config.yaml
num_hidden_layers: 14
hidden_size: 256
num_key_value_heads: 4
hidden_act: "tanh_gelu"
norm_place: "pre"
qk_norm: false
parallel_block: false
init_std_o: 0.00446
init_std_up: 0.0236
lr_mult_up: 1.34
beta1: 0.9
lr_head: 0.00615
schedule: "wsd"
final_lr_fraction: 0.0
max_steps: 7034
MLP neurons of a small language model. Each row is named by its layer, matrix (up: input weights) and neuron, and shows model dimensions 112-207. Each number is 500 + 25 x the weight over its row's rms, rounded and kept within 0 to 999. Numbers have three digits each.
After each neuron's rows, "fires in" lists the words (lower case) most often at its 100 highest values on Wikipedia text that the model never trained on.

L10.up1164:484514490471517479484509454489482441523496491547539515458505486530516484505492487505502533539482500527459535472507499552519522546489494490473510504504510497532503524560490517467521514486452517524485489515486498481521514574516493465515487508481519520522458502467527531482506491472515483462
fires in: "and", "but", "as", "or", "that"

L4.up994:488501497491491475512505482500497466520506492512504495464524530523527484501488474471508488566526489510533446509510476517470502539483513518511494496500482434469528485585489458466491526513488534504498487474483491481479474475509490477495512416491517468494522516515499480476499493504497465491
fires in: "to", "after", "from", "in", "at"

L2.up1209:472467538509521520564467540486492494529471504510471504491545522514497497528507522488544499515491515518477515480488530493497481505480506502522524527527482532501517486487477508535498448518519480481473548523543493524484521516506474500504489481498529518455469478470485495502517468477477519511
fires in: "their", "they", "as", "become"

L2.up713:520537461528478478441475451498506519521510469499546502488503507521442501497496495511460502477519500502536521507514468507477510496473508436501500492515515503478505515527481462484473557460491485512480514502527519482470506524500499472501501485530512528503461520520482519470473533465510484512
fires in: "between", "both", "the", "due", "made"

L6.up189:513490500494498545530511469509509527495457527471479510515475503506495498505537462500461505487531531473492473477538486492482505494502487508504524562451488475482468484542490497461466509492507502525530517536513529486509505495481557525487483463486538485564529501540488444506494497447512479506
fires in: "as", "following", "opera", "of", "into", "industrial"

L4.up27:495502481487501461485474524511540520478539517529510502467461509522493470479509507471503515492464497545476527530485493462507523523482485527463443454477484507530493496463502479486500492498461519494575508531507500502536490507485514493523522464478524448526473505474491488523472455485500535565
fires in: "which", "each", "silver"

L2.up983:531535472507502472452472453496534505516488503496523487452499484472501505537542502506480521442508475484492522533512510509491500520420462421499518499499485486460520497545485483489515490507513491479474467475565551493470508511468511496525513450525507542560524506485506523469517481480519477512
fires in: "became", "as", "career", "award", "party", "become"

L6.up485:519502533475514533499480522532533494492530508481587504500543468461533497506515490501495512503474482481495483509473494518446508501474504483493485490502477490510498542514472529509528521506486530508482479514499473458487471542489507447516484516496544474516494524475476528543537494522495526499
fires in: "an", "not"

L6.up384:482523527504509451521500473525539512502485487537479518510553472498487463483521469478450497506502513501513459474481478531476506503455505533470561499539483535517492485508488530478509468497526507497446521465500477483478486467496494472516497514477482483548484488519505542549513523473540526515
fires in: "ft", "in", "m", "khz", "games", "minutes"

L9.up144:449502530532506535503462481522502536488496492493558500504541491485524479558526515475505523516496503489508505521494509543472535515484478473519504504512507522489460466537422500487509485473497535496464533484526497513525519489499486477496427465531487508482509476477529509512473500520514514514
fires in: "has", "also", "not", "have", "having"

L6.up248:472497462484570470512506511503518532495475555475521514513508518490461499551503494498452506527527513498518509500483514510467515531459530478483515486516486466502526487530469469449522529504510487499469529491478510485476526496520505492472456502477448505509528468506544504508501534512499519511
fires in: "has", "had", "have"

L6.up259:500487497530508478526488532505518483508524505456466519509476470471490487520498514478530479487485499489534493499508477539510507528509496467442491532485509513479447497530510496492518527490496557460468505515485479482509493553489522502478493477559507541501483492537527510525464507462519554518
fires in: "of", "at", "village"

L9.up78:441527478537546515478470446523518500491473519534488495493502483526492488485498495494455453482492520499550503481471463497491497545498449469461497526522544455505524520512525465442503489506470553508473533446533474461495495482501482508512492491500527480469469488472526540500444550504519509469
fires in: "a", "each"

L6.up869:549491474473478528508470499514499478558527507534493502482510505492532492536540454505528495526527529454477498508517532511537484503511498557506467520496504503468483484450497492486502496475505551519480471526514534481510466536498515475525450524501521501531517517509498486432514558478523444505
fires in: "social", "association", "private", "medical", "political", "individuals"

L8.up1075:509537495471535486455448507518509547505522505540515511484529513496490523494472466469453456530530527483515489526492509511500539514511504519508494505483487489525505490460514519455491506492471520455447538493481532487484512514456509517477499510505505498509501464509513494495472504525493441474
fires in: "of", "netherlands", "serbian", "italy"

L4.up888:479506450511486480503482465489518513511460500491564514469545516483499495519503489518511499497496501494520515530509482516519510540457484458495495495523495488479538511522505492495480501460514507499493508531514523508467502510489472475476496446487508491492525494524507512488531514488512496477
fires in: "s", "as", "was", "on"

L2.up929:460473557513513488489498482484542514505531493512498535459482476539497495514514503484482503441504485478514491527510492501539514545481457531456511521492508512459493517500479526510512485486519507471480520509502526478503484514503516507522472453534518493493539511504505497484517511497479468509
fires in: "people", "area", "is", "located", "name", "village"

L8.up100:508507502473506469559466496527508550507499490485496498508523491527507482539496475475474497469494525524551495507499541516511510522471488506451552524462500482496490526538504526501524517519479487456510528446540501488502513527498486517503514495502504535545473470453499471509534482468539499466
fires in: "not", "be", "can", "may", "ivan", "takes"

L6.up1184:501491493496495477521488529482501530508528504469477552493551491465508509537468479454519501469548488475496524476488512505523482538508493498435529508506472508471492551479515464473540499510502544473474483475499471514478501503476507456497503511507498519499473510530470496441515489509510534497
fires in: "of", "atlas", "melbourne", "atlantic", "black"

L2.up782:485491534480465547505451492479494467496530470515517511508529475499508495510479503519504476508530539505515500508502454501494505524450504500494476483566544498477520511538488482523509523468485517515528497516493471522500484542470529515506478470542525527484480475525510472461463493504480538510
fires in: "about", "for", "where", "when", "who"

L10.up31:508537478498541492521484530528514486495529498528478501535505532483496488487475497515481545528501557460552471497475510489507511479523460492508507513515526508477501483456490486495484531437488497490449525528502487520484485523459528527480529523504488520486539498451512518482501486508488526503
fires in: "the", "southern", "theatre"

L10.up192:503489496519491510468531529500505518544511488499457511510515483530518487522531493486478517470528522512526515489505455477482474498519477479477550507523443523465479420526517463459486496497505480487554479510512524501538502506476525466546502510514481497533491523488503518484505498456492493472
fires in: "of", "to"

L10.up8:489520528495514507509444498499528491509533518510520512538544492495496479468458482464498439500479518524506520481486522497525518515482493461527505491477486489512480502483468479468521489508445536491481476496502516501464487533481504506521514493478520495501451496512553501539444537519546481503
fires in: "that", "any", "each", "what", "every", "first"

L2.up342:522528523492471485481436509505506482487499461504508492514494476516515516516531496489480467516520546482532475527476481498491522480502494474506484511474517544499473514529497471500510519477488516474484483494491487498506458468479510511498498495561507499495510505453505484540431499470513501498
fires in: "first", "end", "both", "last", "left", "second"

L4.up965:473547557501501516541498527504480469497504475530487501513559466550488514516488497446517514503502515505514476488504508493439509510497494482505469554497537511554462492525482482490530492460512502467524497542492467440476536481487491496484491458496521458510468499506444514508499475528492491502
fires in: "to", "can", "us", "south"

L10.up240:514526504526483517497500495513500488467526515515524484520555470503510488526448492496504460457526506488463480583511494536475478565538473461502444498476496487518508516479500508483518458477513510474496461503485515504487516505432487419497501490504534533520479507488532505517511513541493475480
fires in: "an", "already", "alternative"

L4.up373:494489497486528528511522489492520527482506507523525500534525493493501526506449476539498459461507500477504508530471497471497531499490510502504531543509515482436466492505530483466479521531496493474489465463454547458480458520514503537527489526484464530500546479537511494467522476521524490413
fires in: "later", "has", "career", "years", "year"

L6.up540:512500466514476510503526477482483511501538515510541492523505466484535480478487487510497509492523510479520511497457498518514497488497496478466499512436486466497487542469457505506524513549479539467452531453452487498504462494473496458480500446496493482525470497459476491505448535512508492511
fires in: "that", "leptalpheus", "title", "without", "on", "best"

L8.up1244:459493515501539512535496484518526503490521537474560495537472522508514498516483505472512449473523522486506498542480520471513498506499482535528504528477541495528507494501496505477493532460493575517470513500520489506510473509460554525453473479476488481498511535482533521534485504490509496530
fires in: "the", "s", "local", "royal", "italian", "traditional"

L6.up840:501492518492501525503507460522491529502525472559448507550516511506464501461512473475518487516524482482507490493507495518506458507532469481522498477503573488457476488513502534445490513522509502488499543505507495513493533477465502523506468500507516538511511479491502519489484545480496463486
fires in: "october", "january", "november", "february", "december", "september"

L2.up652:510489463500484498449456466492474504489521454492530491453544503530489472509495496489477503500508500505464468519504469505512517517457497454490522504558502463494520504525514494524489516494480501446524494484514500517491523536498514515528483477527538507494500497527507489451513515537508511502
fires in: "used", "known", "where", "said"

L9.up574:455492490466545530547487463482497487471495500487526516507493527516492493541546475484463482485462560472510496533505499539501491507479510510482509478531501519477476506505450535472487508474507518487450474448497470454504492506497504523473470511540515445521475504539459453488499495494527545501
fires in: "on", "its", "also", "area", "along"

L4.up807:496529512472472511528483467527514542484474536496505489514541496527462494562515508480478488451475504493516551570490532499505521530463478475504506545523491523502492496474453535477507481513527504496520535482514517487478472516491484505503464502557527461521469484418479497511525491472485529514
fires in: "be", "been", "was", "became", "become"

L8.up1254:515504443526461514456482519513480525523526527484491506484503490488550509454537462492525455488513503469495474536522493506504497566484490463501562557490556507461493461531514512461544527471484542522489473504522513472497513468502538470451514544504494496497475494534501493431456498496508491474
fires in: "of", "other", "manager", "to", "a"

L6.up546:490487522508553523497490482491538503480540520518490543487466470500505471484493499517471398535547487490523495487506505517524491508475485468501492501465503471521474464566468494504536480518475494498481524498496491494505508579470518535488463514518528528477479503503531523456479496494504480484
fires in: "there", "these", "s", "what", "their"

L10.up734:488508445504498521505455445496487524508494552508537516507492511466495492512518489513527533487539507495551496492474499504487514504531520454489481523505467521457524500545485514473520503511491489525480517496517468521524541473509460514482497501470464513530525439524482470462487498488482467469
fires in: "had", "have", "has", "s"

L9.up377:474490457497491510487537522524469505518524481480479502475495472531472508508542474474508493500466543493496456482467503478457462555475506461520515508511484534496491459510486480464492475521422511477509505488551514462454507534527500463508523510492478535475464487519530483501513502505540515486
fires in: "1", "3", "2", "you", "0", "4"

L4.up1148:501505510492495485520532504528511564508501470481485531487478503536480534515555485533533496494506453471498508520523456538496490536494505533523479549471471538509469486524544501524534537511527498529465531487529540503483496487483503535504505484514464525498519525487508485520472519529518529475
fires in: "also", "then"

L8.up939:465514497505536462496515516513508524537525499531505506517501497473545512514499480496509459482546499478509474479470491511508515572471498518534556531479493454488533467473473469501472487528502508513502487501477525500470519501498517530459471532556500511475545522493518517503464455537517464524
fires in: "of"

L10.up313:492510472481482547523549495489485516510494515489482499555492465504503509496445505495490541525547546522520493487504497492509499529504464528531517503493480528524553455514477463469549512515517504485506443501482496499492526535444540540480482505499489495480487467503506469496484486521472532497
fires in: "where", "when", "although", "with", "in", "to"

L2.up797:510494476546475460455468492487515518493534534497514484490508479496473482502504499486477504477488516496507523552505450513495503460480525472496504521500501498511470557516461479506485516519482512491455490498512546458486490537503484478504491493559499529521481501506522517483489536469567479487
fires in: "however", "because", "cause", "due"

L6.up1021:504518486479496527518483560490478491478508505505551492525516504478526506510465468457518473535508525499492512526488479504538515505528538503510466507451458474466536521537484554497481539446491508492480462516456520494475502516475533457481501444476493510494478524510464512496499492506542510502
fires in: "that", "final", "finals", "throughout"

L6.up523:500459486555476509547436523493477465533511476475494509471517500508514499479544477514483495507527493486491459520481549489504492521480473502502450529444494484517469540490459482440531501497488542509528474483476491475501495500511485483487497511502540485469517476478511480498473549464503478468
fires in: "the", "of", "28", "addition", "18"

L10.up345:531512535471497477505466485516477495499530472512485530495530510515526467562505526481508486503445487505549496471445529539502469529506450486473523491527508519498468477477533482505513515499445500508476518548517523468517543506491520484517521505519471526531446478481459519506551536514512507495
fires in: "a"

L10.up130:484474498530511474512484449518518477554509489482517547489499524508446504472476457513534495525519460461529481483528479489527479505550527442465517491503476535473516494560517517447511553492454497501513455483544534458495512523462546474521500508471503531532512520517464498516537525505517496504
fires in: "september", "january", "august", "february", "july", "october"

L4.up1106:451482476533516528486513504503503486485493459530519504468480490522521499535490491483501532503548495503513489542498550513486513488490514518520482513493497465498535509492478479487551510457464515486469474506531471483496489474486483531511473497502514488449522476499488499513481525493484524489
fires in: "had", "shopping", "shutter", "shot", "has"

L6.up246:442487491506551556502471510521485488458510553532493520446480487501516486486528507532495490465558542480509491507457472490480516516500481464494486489495494526473533474507483477466485505457423509515494539563476496511512488482482497488482477528472480484531492494526480510490484505524500482495
fires in: "first", "the", "former", "national", "french"

L6.up1171:483510537525489531518430503512490545473518481500509492521535482478509503556491487490529532487491507508496480498499524524513519507497479481495539486501530525474497504554463518512538513491517500485489505436547500500494498481473553471525459489494529497536516521497481471515515541501513526478
fires in: "not", "officially", "major"

L2.up119:455553567484480521494488440500473486521508470458501513496525476471508490527493496484476488469519511493499484490518463509482512494456495505483543454509517519519528465506483492521486520448497487504467487464517530500486516482448546520513507472545489494553498500505534545492513463494533471479
fires in: "december", "november", "school", "government", "october"

L6.up531:532475477514529544505487484511510546540516498522514513537507494527482495523506449465460498514533528494510539525484556511553480522520506495494505466501546503537467506475495499460548490513480527494501513471520475452475518490505509484485477512517483493524455469481483525472480488496455525502
fires in: "of", "listed", "ont"

L8.up164:478496498491543514466474489497486541546496492512484493478468488513533498508472488481516471431503495487526509498487519503438512488518522498514522489545516475516518481484503458474502521493466528484484542457502489471504518520523533468489496523504485516488463514499484468520447498489530506479
fires in: "length", "total", "late", "first", "only", "body"

L4.up982:513463507507503506474507456499510503516542470492463534423528476503493503489486524476464448533537482493508461485524523499504470529528537502475478474502498487471547512508497487482518529446470547533496550523499512504505529499473509465505495490526483447505478481557484492450478497443498510493
fires in: "former", "the", "eastern", "american", "united", "s"

L6.up893:472518551521477555494489512519495496514512491532522503485531480510516501560479519495476500491493515486483512517503530482495496507509470556502528467511490534520512522484479498496533515483506510509502513470512522495462501546476535492533468453471562513504483521485453509463491487509498492514
fires in: "an", "another"

L2.up1179:473501474489473511513519501541503484480461505522515517454505483518504490501558493500532499500521477497505439533495500510455475561470492462499480507487508503501495486513489467469483450517506523515513505538471483476512506500460523506474450484513503539511494481502507484504483485487512475499
fires in: "he", "she", "her"

L4.up671:517513461497509486483479479510516506467500482498493500478541488516474494478511496466464521481484536509493497529508514513483475497478485504493517531476512493526496508478486467463483455415484523496509468554513498474498528525506508446510490476464473532521455502530490483492492540472552475499
fires in: "the", "conference", "final", "appointed", "apps", "named"

L6.up48:496521525499551492479483510553562515537502492469444481503507488502470479512505487505482449496495517510491514483487502498516499526532467481478547469472525477510461514521505514491553470499520486503513510490526470490497503495488501491472467472508531505567522531470494518544499514516498521498
fires in: "of", "into"

L2.up1025:515487545508453496442506522478481544484502461478524478490489542463504490435522446525465517528488544542472484506484529480465484488541513472496476482534492517556499480452496465475528533530505551501476497523483524515486512526491510525498509520511561472504578474490492480521534459463468490493
fires in: "place", "each", "established", "have", "or", "both"

L4.up1235:487524527489516513540462520516533526544492491495487505508533481560484485500491505495459480494501502465527480548486457520487492527511468487508507481477542532531463478494487504438521525518497519518498458519513507455488473495474516489498488446558487526542507497462547459508482518481468524495
fires in: "august", "september", "october", "january", "december", "july"

L8.up783:491507456521526506506532504519472502510481525519509527492500509511464463520528478466515520500539516501535463489510490522462485546469494483509486502532484510519547454510493502507502479514476504466514470547511504479480484484492507516424471516499464456497509456502528519471535488506514453509
fires in: "he", "she"

L2.up1223:485471544487485438499497566486526526513498517558535496485520449508483488457487513516456453507507522491519505475479540509481500530487519466544499496465460485528490491508512522510503507556514503508488553464517481527481508506549478491533499457493514525457472507494520519523509433544449450499
fires in: "also", "its", "were", "medal", "was", "including"

L10.up1197:477511518450456477479495490518465507520535474531497522539517469475515508538519494495465467470521510471482472504490531527489517523454468461506512533443462465491492489476505453496490492509494506496517471470541559503522526510424524485486498488533492495516502490535449473509524499510555464475
fires in: "0", "made", "1", "into", "rus", "2"

L9.up1019:511514500503493512507438477545482455511513474526510534463520507461525482508488516499498467537545534488488504467494538525476503548460490483517480521515484515509533545496456482457549539520480511493488461507520493447475510530484490494503501481502521469491449493502485510506511476540499521483
fires in: "a", "not", "i", "it", "very"

L4.up827:487496491464504473496494500490526537539530477513538519493500476516481488533468505496499453483568492483484554516489497499518514558503497502431495505555499507465528482533502499494509507492500523511520525476496475508495536546485516551470510458542539533470475501469525523480529499542484516511
fires in: "in", "from", "between", "of", "by"

L4.up7:472527518462488484480519468505492493483554513490485507469473509522483503482509507492522482520497488501498507525497499505451488504496475500474503513519506525464489533513478512470505488561525522512483483495515501463457505504498475520485481483510506501477519483524486496475545491527472550518
fires in: "in", "under", "on"

L6.up1221:499555505470488484493495491481498520532519510503534495532497478548512485508476442456532459471550525511469508500516498527463499490508483484452472524505505512524483491516471531484501510508481497469519485491491480545484520522486473483477513490526497516485522507555507487476484470501514447491
fires in: "and", "to", "on", "of"

L6.up1103:501534509478511516458497512515516542515504510468524528492486489500492492524504486467524430477540477504511537488503464515499511538504484506507526447458497502494505499498500478429519442502496501493463537482479495485483471521472522508479481487491478496507460457514499526487524501490516490487
fires in: "of", "best", "contract", "top"

L6.up1235:499503518489484518517505505483591496493543448549487527492458526548505513520524500430529509519522502483525487519496534506482485536474530528476498531497506525509485511518472511495502497479491487504510471486513494474489528571518487506474474502490530504499491495482471511505517457484512546495
fires in: "to"

L2.up514:488482483486460526538483551504491518475495454510512479498461482515533508519498509489511524517508506507442520492506488491477559517497489490507519540511507465543440533493516516481515515487508505512523495511462540523474475472486514532535494463488495479495538478493511516530466511478497523518
fires in: "year", "made", "including", "various", "then", "diadelioides"

L4.up817:474474557459538518537496489482536491508523486494532518490505431571511509536489494483516476503504504494459528518506468502535505477481529527514521473504527514518476493451500528525499528467502551537543489479513503502527499507489554552490468490541462507511446494429483479508496487510488512509
fires in: "in", "october"

L4.up114:501503438487510465572534470491492491497501472474496512484553514504472501461489497523462546486481546513501463517505499513449471533469498485495510497477526491502488497495488480458480489458436505500511481544509472437496503534514524508483489497505491503485497470509485504474502542502483503490
fires in: "the"

L8.up637:503534536499510496533499489489469535518507475473504517540514504500514509477481471479478486498514500488515473534508516507521523508509478522477532507463538496518460507532471527476559503510519493490495490480534538449513512528504507467491480500497524514513473499502502467478502549509521527501
fires in: "april", "february", "september", "october", "march"

L2.up143:519490525510450525540472512489495502481478514469476480513511487490497522489500516523502505469506477501502486525510483498474519532494514527488472529495539518517489484497484495497505508499494499465495498497483507522525463495480520468528481473489546427494507526494470499513493524414446512497
fires in: "s", "member", "as"

L4.up250:529473515485498468484522485488520544508445493458488477515485514492472515457539494528514499486453500490526524501498477468513488498512490491485514520462491502490520485457493498484545498467471514537473511488481530498451471492485507498524485511505472496496499500497498494456511415502460497502
fires in: "are", "college", "group", "team", "areas", "teams"

L8.up373:462493499532502538509505474498492468468463493562543511446522465530517519483467495439506475487489536471516498481486519462436509520514477503492446477526505477493527488527488495459499520511471473501487507534531486495490545543448493501493461510494459522528499454474536507491499509526517491486
fires in: "an", "another"

L8.up28:535489511491465490502517491525503490502498479498541518504525482509523521548523500461509472532533495497467495510524557506484479519498500536527528535458528524550477504491500493500511458529512529456496512520488499490485513534491511516491500481475509506520439441500498482487512539496481513507
fires in: "to", "in", "of", "for"

L2.up1193:508547553451514472486505523544533539492523511534521477463501500574483497479487498437470447473483485496493485544512474517518486532534489523478503534489494511508502521522505533489503471479516514493534517467541471442478515553486499501526478472514556528534493466503472464510484513480473484513
fires in: "professional", "may", "georgia", "professor", "on"

L4.up559:525502550469507484486483509505512540533538534509523521501568486512470502489465498487494495466477482513508504532491497494461515513520513457521480526507487494499507511538480492478531503536515503504490518463467485443469501513502491478486480418570515452506477505474522531538490483511486549522
fires in: "when", "after", "at", "until"

L8.up1161:461531499496496510466515531544468489505478504503468509470481510497525478541503515545473486509514502482555465544513473491507462509500479487461492550524493499524498473492494490476494513477513541564503479527491534460511480484500496499468513474506532539449520513550512464450496515534523492511
fires in: "born", "in", "footballer", "cricketer", "of", "player"

L8.up254:488469499480497524505495537500497546518528503476474544522486490540491488537506505516493509478530506496515513486495477515529507567525485458556513481549495479499504466511486548470524487519472513505515468518462480482494498465507534436468483546492469462488494463469497518487554474521449502504
fires in: "of", "darko", "díaz"

L6.up916:498502513486459494529497467490547544496520480496541527539517498535486473545502518481528510495510519493485521532499519517485505567485504486456498526519506488524481472476436470515496482499474525511481531516486481482480486524507508505511469445538545460497486457499503515532535452452483495515
fires in: "not", "also", "eventually", "later"

L6.up486:501482518452486531501514482480537487551493488536517496519510469523520494502517414475479506510505553491515505502498524509500486494495488511518533522544500479522465448543474509458551505501502495508491428516511471497473490519483494466477481511513478525504455519501475474446443496516481487513
fires in: "of", "few", "among", "face"

L6.up992:437502514504527497485515479536536452514529467495486500462483505505483499472507507483543452489530501496515459493464466507503484503443484456487456501485508512504493441457468509507515490539509502474464477511446534489526481516463507511495473500537485475469487538514519521470491507486548476499
fires in: "university", "school", "player", "summer", "college"

L4.up370:502552478490498459491575460487521510502504512489494496517483477516485482520470495483519505482541504503496498499505496486479521522498487505489522498501498491506513518549500491460481499543535497461464544537485454495485523542495545499445504425512510472501475490514509504479505477522479502531
fires in: "of", "in", "with"

L6.up651:515480503522541492462489449521505521498504527511500489502500469513527475491513486476508483496496510519491522520469466511501523506451535501484549507518516507499468507496499484507526522502516516501492524490522486478512508491463542552482503439540524574481458503461505512482458528476462530515
fires in: "of", "in"

L8.up141:495525504473486453476502505486512537490505483516505550532485528524469479532510493480503488473501461484552523503505477479493506531511511455475498517489471521511496504480481483473496508507458506513471552485483508490521508542525502503488499485556482509490497481481496474516515503460531490501
fires in: "who", "and", "least", "type", "had"

L4.up108:507499539517524499477481490517497493501516466525489480538515485587486498516488498469478503475526501482515451534483469494477501515532505499493490552490468495523509506492472483515506523454484556492515451507520466457495488496492504510470501495552550472452499543489452469522470452497465508500
fires in: "to", "north", "east"

L10.up616:449503497510533501473489469531517534521516515491452510494545513541538511514469495440501492491489552458524536507505463518512498535515485493476543540549516527511512491498515473451502501486491499506529552517503494488503520506497488501499488516462505472482455472458464478497521526522521485487
fires in: "a", "da"

L10.up99:477487488490493501476443453502529493547494525504545518475492513511466476498474475530485515515530511495468542470520456480524494517525485523490468542499465466514528531502474506505533494508505514490478500523503506502430519500472475496537454491493492457503508516496543488439478512503514479513
fires in: "and"